python train.py --vocab_size=1434 --rope_theta=10000.0 --rope_fraction=1.0 --qk_norm=false --attn_scale=0.177 --parallel_block=false --extras=["capped logits"] --init_std_down=0.00401 --optimizer="adamw" --decay_fraction=0.736 --final_lr_fraction=0.05 --batch_tokens=32768 --max_seq_len=768 --max_steps=4383
MLP neurons of a small language model. Each row is named by its layer, matrix (gate and up: input weights) and neuron, and shows model dimensions 32-127. Each number is 200 + 20 x the weight over its row's rms, rounded and kept within 0 to 999. A neuron's up and down rows have the sign that makes its largest values positive.
After each neuron's rows, "fires after" lists the tokens most often just before its 100 highest values on Wikipedia text that the model never trained on.

L2.gate298,216,193,215,192,204,217,219,218,185,204,165,204,219,192,220,211,219,227,217,200,199,198,204,206,228,232,177,169,187,200,184,180,200,201,180,207,158,196,168,203,198,197,194,207,158,192,181,203,220,185,177,183,229,186,157,203,177,169,202,156,178,229,182,214,228,179,225,204,172,208,222,216,167,216,181,203,246,211,216,184,160,185,194,208,200,223,185,175,218,241,166,201,191,208,199,198
L2.up298,236,193,219,200,228,177,197,174,212,204,168,210,153,195,157,225,219,191,192,204,147,210,224,226,203,222,186,177,175,178,197,202,206,188,194,216,184,208,225,208,172,205,173,164,207,179,186,225,185,213,175,216,157,231,185,231,203,190,220,215,186,190,175,205,202,220,189,213,181,171,217,211,156,215,193,212,215,214,198,192,172,218,174,208,187,194,181,213,181,190,196,200,229,205,168,206
fires after: "Mar", "D", "V", "T", "M", "|"

L2.gate42,185,213,212,210,219,182,192,232,177,189,178,211,205,173,185,213,207,172,219,221,182,170,213,162,212,211,166,190,195,186,216,182,186,182,218,211,195,222,198,231,186,167,188,176,160,160,179,172,207,210,198,184,201,200,183,177,209,169,213,205,201,209,196,204,206,223,196,186,190,191,244,186,159,224,183,186,252,226,238,212,196,205,206,203,212,232,223,210,210,230,193,157,234,188,191,200
L2.up42,229,225,219,188,209,199,191,208,236,196,172,184,205,175,202,209,195,228,202,219,200,206,200,193,172,212,207,200,210,187,187,201,224,233,203,202,209,207,186,227,186,205,224,170,209,238,205,171,169,168,223,206,201,184,201,178,202,229,216,221,170,166,204,178,205,218,198,171,190,204,236,192,194,187,225,192,236,192,202,220,217,190,191,233,193,212,242,173,200,227,175,200,235,168,181,214
fires after: "A", "V", "v", "ap", "i"

L2.gate263,178,238,185,236,180,210,208,213,208,197,203,182,217,208,201,226,207,209,214,190,235,184,185,240,177,203,191,208,226,206,207,207,213,183,176,191,186,159,165,215,242,213,183,171,204,198,213,205,185,189,197,235,231,235,169,204,200,221,230,193,200,185,207,232,225,231,195,223,194,188,235,219,230,205,197,188,214,211,184,212,191,222,197,178,191,192,186,198,189,214,181,185,198,245,230,173
L2.up263,203,195,209,199,221,186,215,174,233,195,198,198,194,174,214,194,193,208,168,214,209,172,190,202,141,197,226,205,206,205,247,209,175,173,159,174,231,167,213,219,216,192,156,191,224,184,211,205,178,197,185,211,225,206,216,188,228,214,192,214,191,173,212,214,206,215,186,237,181,157,194,224,194,200,210,237,215,206,214,202,178,213,192,192,154,177,202,187,158,216,214,215,181,175,182,198
fires after: "m", "ex", "v", "t", "ac", "201"

L2.gate415,187,180,205,201,226,208,206,225,207,186,204,205,220,227,211,213,196,169,201,213,215,185,193,163,211,187,224,241,163,213,175,222,193,176,187,192,176,191,168,213,220,162,233,191,210,212,169,217,225,179,201,188,177,213,185,185,189,213,206,136,190,196,170,195,250,196,227,218,220,221,230,220,179,204,188,197,209,212,199,168,174,158,201,193,209,191,213,191,226,223,198,182,225,196,220,183
L2.up415,190,196,184,193,242,207,153,218,205,189,194,189,185,247,215,242,232,194,193,184,196,197,191,182,218,189,201,196,212,188,186,223,217,193,192,237,222,222,202,189,160,189,183,174,199,207,188,236,216,191,208,172,204,171,221,200,243,224,220,190,218,190,224,195,201,178,209,204,220,200,198,218,229,207,200,195,204,183,240,196,188,212,195,189,193,216,202,208,168,205,183,192,191,195,204,181
fires after: "D", "W", "d", "dec", "iv", "w"

L3.gate57,195,199,211,189,244,205,191,226,252,186,226,145,236,212,217,244,214,196,220,213,178,212,204,206,232,163,207,213,170,215,193,191,224,178,232,184,173,193,184,194,202,198,202,187,191,193,203,156,191,221,184,167,195,169,202,160,193,209,186,187,189,202,177,181,193,204,225,172,230,206,208,207,204,236,190,206,219,176,235,192,189,185,218,203,170,190,201,212,208,173,183,214,188,218,190,203
L3.up57,199,197,179,196,226,218,179,211,185,177,213,224,185,195,240,175,184,226,204,206,207,221,203,205,199,203,206,213,206,159,179,183,184,208,190,185,180,195,211,223,174,196,211,174,192,182,205,196,195,205,216,187,227,227,246,176,194,188,208,152,201,197,204,204,214,212,246,207,200,197,213,182,197,199,209,205,175,175,205,204,183,229,201,199,244,230,168,225,206,182,173,201,194,201,220,191
fires after: "D", "E", "W"

L3.gate163,193,159,220,209,213,187,229,220,209,232,204,182,210,198,134,191,217,210,225,208,208,213,216,171,233,215,171,187,202,229,215,185,196,227,211,190,181,220,208,159,195,194,196,187,146,194,198,206,206,201,220,239,207,185,224,180,184,176,197,207,211,213,205,156,206,212,210,176,167,221,191,218,198,203,173,198,204,224,241,198,195,168,191,240,194,165,238,177,203,175,183,227,190,197,218,188
L3.up163,189,210,203,207,182,181,205,190,192,208,188,189,171,174,208,218,199,205,201,196,162,203,207,165,169,236,228,193,233,227,189,161,167,222,204,202,206,230,169,190,215,212,188,226,180,231,208,209,206,197,202,230,160,234,222,195,189,210,202,193,196,208,256,226,192,201,173,167,201,219,237,203,225,186,238,191,168,202,202,214,197,187,212,235,207,194,224,189,198,231,205,203,207,225,183,198
fires after: "200", "199", "201", "(", "198", "202"

L2.gate295,216,194,209,208,207,174,197,172,215,225,193,168,206,237,200,215,180,205,195,187,210,178,208,228,217,181,153,199,191,194,215,166,194,179,208,194,186,191,165,199,217,201,224,200,190,208,203,166,226,177,167,196,185,183,207,169,172,174,212,198,152,271,217,182,192,241,210,221,218,195,186,211,191,241,209,218,222,218,201,235,186,181,189,195,224,164,204,206,208,226,182,161,217,202,186,193
L2.up295,214,207,205,204,194,209,176,188,193,218,211,231,184,196,231,170,223,209,229,195,158,234,213,206,216,225,177,217,213,223,199,168,191,197,218,225,208,219,187,218,199,196,187,205,195,179,161,218,192,214,164,168,183,209,177,211,213,193,228,192,193,194,200,212,217,184,219,192,228,165,162,196,174,238,180,195,190,209,210,179,205,210,219,189,217,165,201,169,221,166,206,172,185,176,204,209
fires after: "D", "v", "V", "d", "Con", "F"

L2.gate105,206,217,223,221,183,198,207,209,188,208,195,201,206,228,187,205,165,189,191,183,176,197,204,190,203,214,183,228,188,225,195,178,192,186,191,244,188,194,186,231,244,174,174,206,165,164,190,188,210,218,172,202,209,216,165,208,177,191,220,188,196,233,193,205,208,226,207,208,158,213,216,171,187,216,183,203,205,217,228,229,205,211,193,214,222,191,247,175,205,189,189,154,185,185,224,188
L2.up105,193,208,198,205,155,162,263,169,183,219,175,172,184,216,213,237,227,193,218,195,224,192,194,207,186,186,185,204,203,185,194,167,204,224,187,217,195,237,213,202,225,200,181,196,189,174,219,196,191,187,192,216,198,186,183,246,197,190,201,184,194,245,197,184,164,208,203,216,201,188,209,193,207,192,212,210,178,219,176,185,221,257,205,224,194,187,232,172,199,239,215,182,210,169,206,215
fires after: "S", "B", "s", "h", "K", "H"

L3.gate14,235,231,198,212,210,200,174,225,188,197,190,208,198,190,219,203,206,147,188,210,186,208,190,233,223,224,175,220,209,221,188,233,208,187,208,214,173,211,222,226,217,219,180,211,203,223,205,205,185,202,227,160,201,201,187,229,202,202,227,230,231,220,205,167,227,189,203,177,177,217,199,149,208,185,195,189,218,202,180,211,230,195,228,175,228,217,167,232,191,193,175,251,220,208,225,186
L3.up14,218,220,215,217,192,184,153,196,210,217,200,195,160,262,210,185,155,182,212,211,178,211,210,235,207,222,174,222,221,204,213,232,178,221,201,225,206,239,184,193,217,208,199,195,232,217,179,210,217,217,215,199,210,191,197,239,188,220,209,235,210,201,235,199,220,208,219,152,234,181,183,182,214,229,220,207,182,198,171,216,193,216,198,184,212,206,200,214,208,183,228,229,202,214,201,207
fires after: "h", "H", "l", "ro", "bur"

L3.gate356,188,197,201,181,203,185,232,181,184,178,215,188,245,161,196,205,178,188,211,162,186,205,187,195,190,187,203,136,225,188,219,187,180,198,201,192,184,226,215,197,198,206,174,238,166,202,208,208,186,223,185,197,217,232,196,182,204,207,223,209,216,218,235,191,184,188,201,232,203,192,200,168,228,209,195,194,202,204,202,217,178,151,209,195,183,221,189,169,219,197,224,185,173,225,200,203
L3.up356,172,183,219,206,189,206,216,217,186,200,187,240,189,188,193,191,241,202,213,207,232,229,190,185,198,210,184,182,219,216,186,202,210,221,206,207,186,194,231,193,172,166,210,196,193,205,195,179,226,205,193,178,219,194,202,160,174,200,166,164,203,224,190,184,214,231,179,165,178,261,179,209,207,178,200,175,216,202,184,218,192,175,233,211,206,195,202,168,198,230,199,169,188,184,190,182
fires after: "201", "202", "200", "196", "199", "197"

L3.gate6,215,230,210,184,198,208,195,209,197,209,222,185,183,185,191,209,217,217,187,186,209,207,191,180,210,227,200,237,219,205,162,161,191,207,228,194,185,167,193,236,199,198,198,226,206,163,199,206,179,208,168,221,189,213,196,204,170,190,208,189,190,224,219,214,163,204,187,222,168,209,173,192,219,191,195,175,198,200,226,200,210,240,193,231,195,208,192,183,241,231,197,179,167,202,206,187
L3.up6,215,204,219,226,216,195,181,188,197,204,208,222,187,226,202,207,238,203,203,203,228,162,182,216,209,231,190,198,213,167,220,163,223,191,223,192,200,198,175,210,202,198,172,180,212,143,231,216,212,203,160,199,210,228,224,219,205,197,234,194,195,208,210,195,201,182,207,203,212,190,211,216,211,210,210,219,200,225,206,239,216,257,202,207,168,188,187,194,208,185,192,216,217,176,189,203
fires after: "at", "C", "s", "al", "as", "or"

L2.gate311,199,212,220,223,187,187,188,198,185,177,197,210,193,186,199,163,187,234,228,223,201,184,213,229,197,255,171,214,200,195,205,202,228,248,188,226,217,248,230,191,222,201,185,193,193,186,198,199,208,185,222,154,212,223,215,190,220,200,201,183,230,175,152,188,225,188,201,190,205,177,157,187,184,207,200,210,189,203,228,223,238,167,215,187,212,200,221,170,187,184,224,230,222,198,219,198
L2.up311,223,207,195,241,183,185,212,192,170,185,218,184,192,190,209,186,200,202,187,211,199,196,174,229,171,223,192,190,233,184,175,174,214,218,179,215,196,206,199,232,197,215,177,187,192,203,238,207,242,184,184,180,205,196,179,194,189,195,230,202,192,198,200,191,199,160,173,198,193,165,196,190,182,190,212,232,185,222,211,211,204,165,204,205,200,159,244,167,209,224,204,176,205,219,242,211
fires after: "he", "ou", "ste", ",", "Ro", "qu"

L2.gate431,165,201,220,209,200,185,212,181,219,208,197,174,194,214,183,187,216,187,210,202,211,172,190,217,221,197,193,213,215,174,160,185,202,210,205,204,198,186,194,203,239,214,220,185,224,207,219,188,232,185,187,203,192,190,177,185,209,188,205,199,200,187,254,172,199,203,184,235,226,144,189,198,197,242,197,189,207,208,167,216,186,184,203,181,159,191,182,206,196,228,178,207,184,246,227,236
L2.up431,209,179,201,197,172,183,195,237,220,175,171,183,205,192,184,227,237,217,182,205,202,175,253,183,201,181,196,236,228,158,188,186,176,201,188,204,195,216,224,177,203,190,211,180,180,187,213,217,163,218,228,184,175,179,204,233,220,195,183,143,200,183,212,208,207,194,200,209,195,217,206,164,192,207,196,201,183,196,187,199,204,187,221,187,190,194,200,214,220,180,205,221,188,202,179,203
fires after: "V", "v", "att", "R", "n", "b"

L2.gate321,233,189,226,212,205,191,189,186,214,190,199,174,218,166,197,197,219,204,177,187,178,167,187,192,227,177,200,270,188,222,203,173,223,225,165,212,159,189,187,152,221,223,215,197,175,189,189,216,219,212,189,183,203,212,177,202,207,191,213,177,210,174,236,170,197,180,203,204,210,210,163,216,201,146,183,187,205,213,182,201,222,183,232,161,185,193,188,188,220,169,185,238,189,177,204,190
L2.up321,233,188,232,217,213,192,162,190,210,199,228,190,194,168,214,209,211,189,180,177,210,171,189,201,226,214,201,238,217,227,200,201,181,214,171,212,218,189,202,185,204,231,227,195,220,192,190,222,241,213,223,163,193,201,178,214,231,186,190,203,218,217,206,203,187,184,204,213,198,212,179,200,230,205,203,191,217,230,176,208,208,176,238,203,201,200,176,195,223,192,192,215,203,205,182,209
fires after: "1 ", "2 ", "0 ", "5 ", "3 ", "4 "

L3.gate13,219,210,198,199,184,185,190,204,194,213,220,210,193,183,202,224,184,202,195,212,186,211,236,183,212,236,152,221,203,200,217,218,169,214,205,158,200,238,221,232,215,189,229,228,198,184,202,198,229,206,213,222,213,221,187,189,195,154,178,202,236,202,210,223,228,196,198,205,200,217,176,177,218,202,190,166,203,207,224,186,191,178,232,195,223,238,231,220,181,224,182,191,199,212,220,177
L3.up13,191,196,212,189,231,185,195,197,201,169,197,211,221,207,165,215,220,240,198,191,197,161,188,198,207,186,191,223,199,162,188,164,174,232,177,223,167,230,166,180,164,187,239,188,210,204,189,189,237,192,190,189,229,172,227,187,173,196,219,206,174,218,212,187,203,210,222,227,192,205,188,175,209,153,231,205,203,238,196,202,204,196,184,205,215,193,207,208,192,221,168,227,229,200,241,176
fires after: "s", "e", "S", "re", "os"

L3.gate79,224,216,241,203,199,200,188,235,189,184,215,192,176,169,204,210,230,192,208,199,189,201,192,158,210,223,204,211,169,180,232,207,185,195,186,232,161,182,240,208,226,198,212,217,165,189,176,214,174,203,213,193,184,191,185,203,182,199,206,192,189,187,209,190,216,231,197,165,201,211,195,223,201,184,188,206,216,202,204,181,220,225,217,196,171,221,188,235,230,219,190,141,170,188,181,178
L3.up79,194,213,213,222,194,210,238,206,210,200,233,238,207,196,215,186,202,186,197,179,185,182,192,176,182,202,214,156,132,195,232,163,245,205,175,196,196,189,216,170,191,172,172,233,201,193,183,226,196,214,195,170,226,196,219,232,191,203,209,186,215,182,207,174,209,200,176,191,181,219,201,220,198,212,192,187,202,224,176,203,210,215,199,206,208,189,163,210,179,207,210,189,250,188,182,186
fires after: "'", "Y", "m", "\"", "ot "

L2.gate202,192,213,208,217,218,194,184,198,200,241,222,183,182,216,192,182,208,181,239,229,211,200,229,189,184,171,178,181,193,228,196,203,212,199,236,239,199,205,172,184,159,170,210,197,220,206,206,186,201,220,158,194,208,178,182,186,209,185,223,221,202,217,195,202,225,199,196,167,177,191,235,232,149,195,202,213,212,176,225,209,175,195,196,202,203,225,189,218,219,184,225,179,200,210,203,222
L2.up202,176,183,165,201,236,191,220,177,194,168,168,186,216,234,238,198,187,221,194,186,228,236,204,217,185,211,192,172,187,188,210,196,204,194,214,188,207,265,171,224,159,217,188,201,198,212,223,220,192,215,200,206,210,173,211,204,191,207,161,224,184,219,214,227,212,186,207,212,185,170,212,226,191,200,197,179,198,213,172,225,202,205,193,227,184,205,240,169,203,181,186,208,217,201,165,204
fires after: ".", "v", "5", "0", "Li", "p"

L2.gate422,207,216,223,214,204,199,176,222,233,190,178,219,177,172,206,187,192,198,199,237,226,189,202,186,208,186,210,241,181,175,203,214,243,214,196,193,178,221,191,218,202,198,188,200,183,218,177,219,180,212,233,213,222,191,180,228,175,198,171,221,202,175,207,226,190,219,214,202,150,204,218,220,202,191,187,225,185,220,212,217,200,173,191,187,164,229,186,223,212,242,181,197,235,207,230,185
L2.up422,196,208,198,194,195,209,174,187,230,214,197,209,151,203,198,191,216,214,184,238,206,190,178,202,206,180,217,241,220,195,214,216,196,207,206,215,225,174,206,203,211,207,209,211,224,211,183,179,177,233,238,213,197,179,227,200,208,198,212,241,198,170,242,240,162,217,213,190,194,186,153,184,229,156,214,220,166,203,207,195,158,195,174,182,179,206,221,206,211,210,194,201,233,217,194,242
fires after: "call", "sig", "nam", "ol", "ear"

L3.gate366,213,209,198,227,184,180,231,218,173,215,211,207,172,181,161,197,253,173,199,202,230,193,185,205,153,209,250,210,179,203,219,195,201,216,203,233,184,190,202,222,194,200,210,158,186,216,202,224,214,206,194,196,215,204,196,216,186,167,236,218,206,206,192,203,176,218,264,208,180,205,203,210,179,208,179,194,223,211,194,194,222,221,207,184,218,208,188,162,203,192,202,235,198,180,236,183
L3.up366,189,174,193,205,194,204,227,214,184,171,193,199,174,187,205,227,209,212,182,192,227,210,182,210,233,194,221,184,188,234,200,211,194,220,177,185,204,178,212,210,209,185,246,214,226,206,195,179,234,162,216,189,182,189,194,224,186,186,158,174,198,223,183,221,215,183,182,196,191,184,164,187,188,206,206,175,203,187,234,163,193,177,216,178,183,190,199,210,213,194,210,147,238,203,169,231
fires after: "the ", "of ", "(", "in ", "| "

L2.gate390,233,192,208,192,217,188,163,205,193,182,174,170,210,214,184,204,206,216,199,228,220,216,254,196,190,212,196,208,181,182,230,185,168,201,181,176,191,185,235,198,210,215,199,204,172,179,179,228,218,181,182,214,190,209,187,210,211,187,184,208,217,198,171,176,210,175,181,213,154,194,188,215,223,156,167,206,203,168,206,204,216,186,200,191,222,203,175,211,194,208,176,207,174,177,179,164
L2.up390,215,193,196,200,218,179,161,201,189,198,191,185,179,220,193,214,192,215,210,222,201,193,222,201,181,169,196,206,219,168,208,206,164,251,203,203,192,189,221,180,198,224,197,216,196,203,195,217,217,222,196,200,167,227,197,217,217,194,226,213,235,204,198,177,159,191,171,219,165,199,176,216,239,157,204,218,176,158,198,210,200,205,188,197,240,201,207,188,181,193,220,198,190,133,186,203
fires after: "0 ", "1 ", "26 ", "12 ", "2 "

L3.gate97,182,205,240,230,175,203,212,164,218,227,195,188,215,185,182,223,208,181,179,176,162,174,234,209,168,193,198,197,221,217,189,161,236,179,193,221,179,188,186,203,221,211,207,177,196,173,167,195,173,209,223,214,174,187,223,190,196,172,212,203,212,207,201,231,177,231,187,212,185,169,177,193,198,227,215,168,192,198,197,198,178,234,211,203,218,219,223,196,187,184,201,168,197,193,171,174
L3.up97,195,197,187,196,206,195,173,186,215,196,209,208,212,211,169,195,190,191,197,178,188,220,197,190,205,220,208,175,181,194,143,191,215,198,182,202,236,241,207,199,211,216,221,220,202,211,213,203,173,221,175,155,173,233,216,212,226,206,168,211,210,171,204,200,179,238,224,191,195,195,205,192,168,167,209,208,202,221,182,235,216,221,186,190,211,221,222,218,207,187,193,242,209,221,231,197
fires after: "oci", "v", "i", "popul", "n", "ul"

L3.gate105,191,194,190,187,176,188,200,214,225,195,202,205,214,190,205,224,213,218,198,177,238,241,170,208,189,175,190,201,221,221,215,184,192,172,216,216,170,178,222,211,167,191,217,222,187,202,237,168,217,231,219,230,189,211,209,183,205,136,198,203,212,214,165,202,220,188,181,202,238,225,221,187,185,208,209,199,190,210,210,171,198,185,184,195,194,183,247,209,191,206,169,200,202,188,167,193
L3.up105,191,223,223,216,179,163,218,165,221,244,218,193,224,228,181,230,201,197,207,213,209,188,200,205,180,178,201,248,211,212,212,257,226,190,219,213,170,170,204,197,216,208,186,239,189,197,218,205,202,221,181,227,177,179,193,155,193,204,215,209,208,193,161,181,192,193,150,191,175,232,212,223,225,205,196,179,201,160,241,170,198,175,183,184,220,192,210,210,219,177,214,203,175,165,197,216
fires after: "C", "c", "(", "- ", "D", "e"

L2.gate234,203,202,212,245,201,216,200,211,180,196,200,221,222,192,178,177,221,170,191,211,215,176,189,235,183,165,196,210,232,175,211,204,201,206,188,211,172,240,185,190,217,193,192,177,212,207,170,203,242,202,190,181,214,226,182,196,218,214,229,183,228,227,203,196,222,171,192,204,209,194,190,214,200,189,181,198,190,241,214,191,171,166,199,193,205,220,200,207,190,193,218,206,167,208,215,197
L2.up234,178,195,170,191,186,190,207,211,190,203,228,174,200,189,205,216,192,214,199,190,211,211,183,227,195,200,244,171,202,156,195,221,195,179,201,184,226,200,195,187,167,222,170,220,166,200,183,200,167,233,215,202,196,223,191,222,199,197,200,205,232,164,193,198,188,180,201,258,172,216,187,181,203,210,185,185,165,213,180,217,195,204,194,190,152,235,203,193,159,190,214,220,178,196,212,164
fires after: "201", "200", "198", "coun", "ex", "bur"

L3.gate238,188,203,220,225,225,186,225,200,197,232,211,190,215,172,213,223,214,202,218,221,207,190,200,200,163,226,204,199,216,243,172,178,160,219,248,210,198,222,188,221,237,197,217,180,189,194,199,210,195,188,195,209,183,185,190,188,172,186,215,225,189,189,191,191,218,180,214,181,235,191,216,212,196,245,184,190,192,163,233,188,204,161,174,211,218,226,196,168,240,205,156,180,179,218,225,227
L3.up238,176,208,176,195,212,201,163,189,192,220,229,192,215,197,221,214,178,192,248,221,178,166,210,203,210,208,217,189,194,175,186,220,174,224,227,210,185,167,218,198,230,218,228,208,218,234,174,224,208,188,235,205,196,256,187,178,221,159,253,208,211,180,190,198,188,205,202,195,187,215,158,212,208,171,212,206,220,208,212,174,191,197,202,143,193,208,169,197,203,211,205,198,219,224,188,200
fires after: "the ", "G", "m", "b", "("

L3.gate174,211,201,235,228,188,194,208,206,185,216,209,195,201,150,197,199,190,213,213,215,178,181,201,196,195,183,190,192,203,222,194,241,222,199,194,189,169,170,238,197,186,202,167,231,175,181,179,207,180,248,205,176,198,198,207,233,207,190,220,256,175,191,182,204,200,225,180,167,208,187,200,192,203,208,179,189,197,222,214,204,202,191,196,167,197,227,185,238,194,156,202,168,177,225,199,196
L3.up174,204,235,191,171,198,195,221,208,191,202,165,228,227,204,207,175,211,215,249,193,206,217,157,196,206,166,167,208,240,195,206,233,216,198,212,237,225,219,201,185,188,201,144,203,215,197,185,200,202,218,180,195,178,211,214,223,241,227,187,190,205,174,230,194,176,206,186,220,209,168,193,187,208,194,251,193,174,194,173,200,171,230,190,191,214,191,157,232,173,211,210,204,223,197,191,206
fires after: "t", "T", "ro", "G"

L2.gate271,223,207,203,191,168,235,163,186,202,165,195,192,207,149,206,198,212,202,230,183,212,179,210,193,207,235,164,203,192,203,207,215,224,219,205,210,209,203,190,197,182,222,192,213,167,204,207,227,212,217,204,218,202,203,194,184,207,168,219,174,223,228,165,180,201,164,194,191,231,216,183,190,206,174,181,176,261,240,202,220,225,176,189,203,212,199,172,191,195,182,180,235,183,178,219,201
L2.up271,184,189,162,228,246,211,205,215,236,224,215,186,199,204,233,224,169,197,183,209,201,236,175,210,198,234,184,192,250,206,215,215,182,190,162,210,208,194,187,226,172,199,215,192,181,199,175,209,174,178,185,195,236,184,213,213,194,185,221,192,205,170,204,201,218,173,236,203,183,199,234,173,209,237,215,206,202,187,236,196,211,164,216,227,183,192,214,156,206,198,222,242,177,191,192,203
fires after: "U", "E", "\n", "H", "F", "I"

L3.gate341,238,174,233,197,206,214,202,216,187,210,210,194,193,157,179,217,228,172,197,201,203,203,215,163,197,214,218,165,197,203,235,203,205,210,219,218,159,230,232,243,188,197,213,192,185,223,194,207,211,196,195,215,209,227,193,183,202,180,181,197,170,207,205,212,219,200,197,190,185,193,222,196,196,209,169,182,199,195,229,192,239,199,226,216,224,206,225,195,182,207,200,189,188,184,197,162
L3.up341,197,191,207,181,157,203,163,171,214,251,207,170,192,201,179,180,185,208,216,195,197,180,167,219,226,173,176,228,171,225,224,201,207,201,189,156,197,202,190,203,208,211,177,195,231,183,231,196,200,235,177,213,216,206,170,235,204,234,179,205,208,183,225,211,204,217,195,195,250,209,189,180,196,178,189,176,186,202,215,191,202,208,248,193,185,178,174,194,182,201,186,210,172,176,185,196
fires after: "G", "J", "Al", "H", "Ar", "h"

L2.gate337,198,194,210,176,227,224,194,238,226,191,200,212,221,207,207,190,185,184,204,211,190,204,203,210,209,200,166,222,184,211,194,176,177,187,210,209,159,191,217,202,213,174,197,179,193,198,198,193,187,171,188,181,241,166,176,172,170,172,242,185,205,207,205,238,198,196,214,170,223,193,197,193,178,219,187,219,192,234,237,184,179,188,201,219,213,189,233,190,231,206,192,171,186,228,181,188
L2.up337,196,195,214,199,204,192,186,207,218,225,171,201,191,213,210,212,196,149,156,195,182,201,202,170,210,186,184,208,197,233,190,183,188,198,198,201,178,206,171,198,227,199,196,173,232,238,200,182,199,156,171,182,224,179,199,215,195,210,226,189,133,183,217,225,162,248,228,186,190,176,197,193,180,230,237,177,197,189,191,176,189,186,181,215,201,185,236,192,205,171,201,196,212,204,195,208
fires after: "D", "G", "8", "3", "er", "10"

L2.gate447,205,206,190,193,202,214,199,199,223,207,211,199,239,193,204,201,196,165,205,177,231,176,224,179,214,222,178,190,203,216,166,189,189,157,226,220,191,187,227,195,176,195,206,209,187,235,220,238,188,209,195,154,222,198,207,194,232,196,202,185,213,242,206,195,189,187,254,187,200,207,213,187,184,212,167,179,227,182,212,163,218,212,204,192,237,185,235,213,183,174,179,183,194,187,175,196
L2.up447,223,198,237,214,206,162,151,197,203,213,194,206,219,170,205,202,216,225,215,247,202,179,219,173,201,211,180,201,199,218,209,189,204,178,193,201,164,176,225,214,202,173,193,212,192,202,220,214,185,208,216,189,190,162,177,215,169,198,191,218,174,202,185,192,192,210,220,161,206,223,256,194,198,215,194,191,235,220,210,186,200,209,202,231,195,197,200,193,210,214,193,191,209,204,199,200
fires after: "J", "D", "G", "A", "P", "E"

L3.gate388,194,223,194,213,166,179,209,188,209,214,189,203,181,197,208,189,215,163,207,231,196,219,216,201,210,189,194,194,176,229,208,178,228,217,196,194,207,234,202,210,221,163,201,207,170,196,217,206,195,231,189,184,234,193,182,180,191,194,239,164,185,227,186,204,185,190,194,187,202,236,207,194,171,198,165,167,205,171,208,189,193,215,198,198,191,190,240,221,173,185,212,146,211,185,186,176
L3.up388,194,194,211,194,206,188,183,208,189,189,197,220,217,172,209,213,178,223,218,160,196,190,220,226,195,218,170,202,187,183,167,232,214,199,172,197,213,211,203,206,215,207,213,183,215,188,211,239,201,233,217,228,220,185,162,183,196,198,172,214,229,203,143,228,203,182,225,200,199,230,223,183,190,233,210,216,226,209,221,210,216,224,198,210,184,208,217,190,196,224,208,183,189,153,199,185
fires after: "S", "J", "Th", "v", "Wh"

L2.gate149,196,234,196,196,177,228,197,194,187,194,172,208,210,191,221,172,216,200,223,224,171,196,179,208,207,211,255,197,172,162,180,185,185,216,203,177,214,215,224,172,172,209,175,205,183,237,205,191,173,211,197,185,189,169,193,223,212,212,191,237,184,193,208,176,159,198,213,176,201,203,213,192,210,195,187,204,223,204,186,209,220,202,220,202,229,203,232,183,153,230,233,209,161,193,221,154
L2.up149,192,221,190,214,194,217,220,171,169,221,164,190,194,196,175,170,198,205,190,194,190,204,194,187,196,240,205,193,205,211,197,206,203,239,194,186,220,211,176,172,211,183,217,179,188,225,205,235,204,191,228,196,204,190,206,191,243,185,179,217,133,224,196,201,194,196,210,170,173,206,214,184,196,197,219,229,216,212,221,205,177,194,198,204,190,180,181,173,202,212,191,174,151,178,191,181
fires after: "Rob", "er", "Dav", "bel", "B", "or"

L3.gate307,208,207,209,177,231,214,220,206,226,200,139,190,216,179,186,207,229,187,218,207,237,201,200,211,188,206,134,176,219,206,228,202,229,195,185,212,203,187,164,185,205,196,190,217,195,192,212,197,221,199,205,196,213,234,180,192,211,175,183,211,196,191,230,188,178,177,175,178,173,208,218,194,185,170,196,163,194,244,195,188,168,198,217,193,200,184,162,226,197,190,187,177,184,220,200,195
L3.up307,217,162,215,227,208,179,157,221,206,165,215,179,186,212,187,227,229,254,215,198,219,202,238,183,198,192,218,166,152,223,206,203,203,200,187,176,202,159,184,215,237,151,198,208,224,178,176,211,192,205,187,204,197,207,193,200,224,199,193,177,208,191,188,220,206,195,178,198,192,181,199,205,200,198,203,233,216,183,213,190,219,194,191,208,192,207,197,188,200,203,213,169,196,178,202,194
fires after: "A", "R", "ro", "T", "P", "O"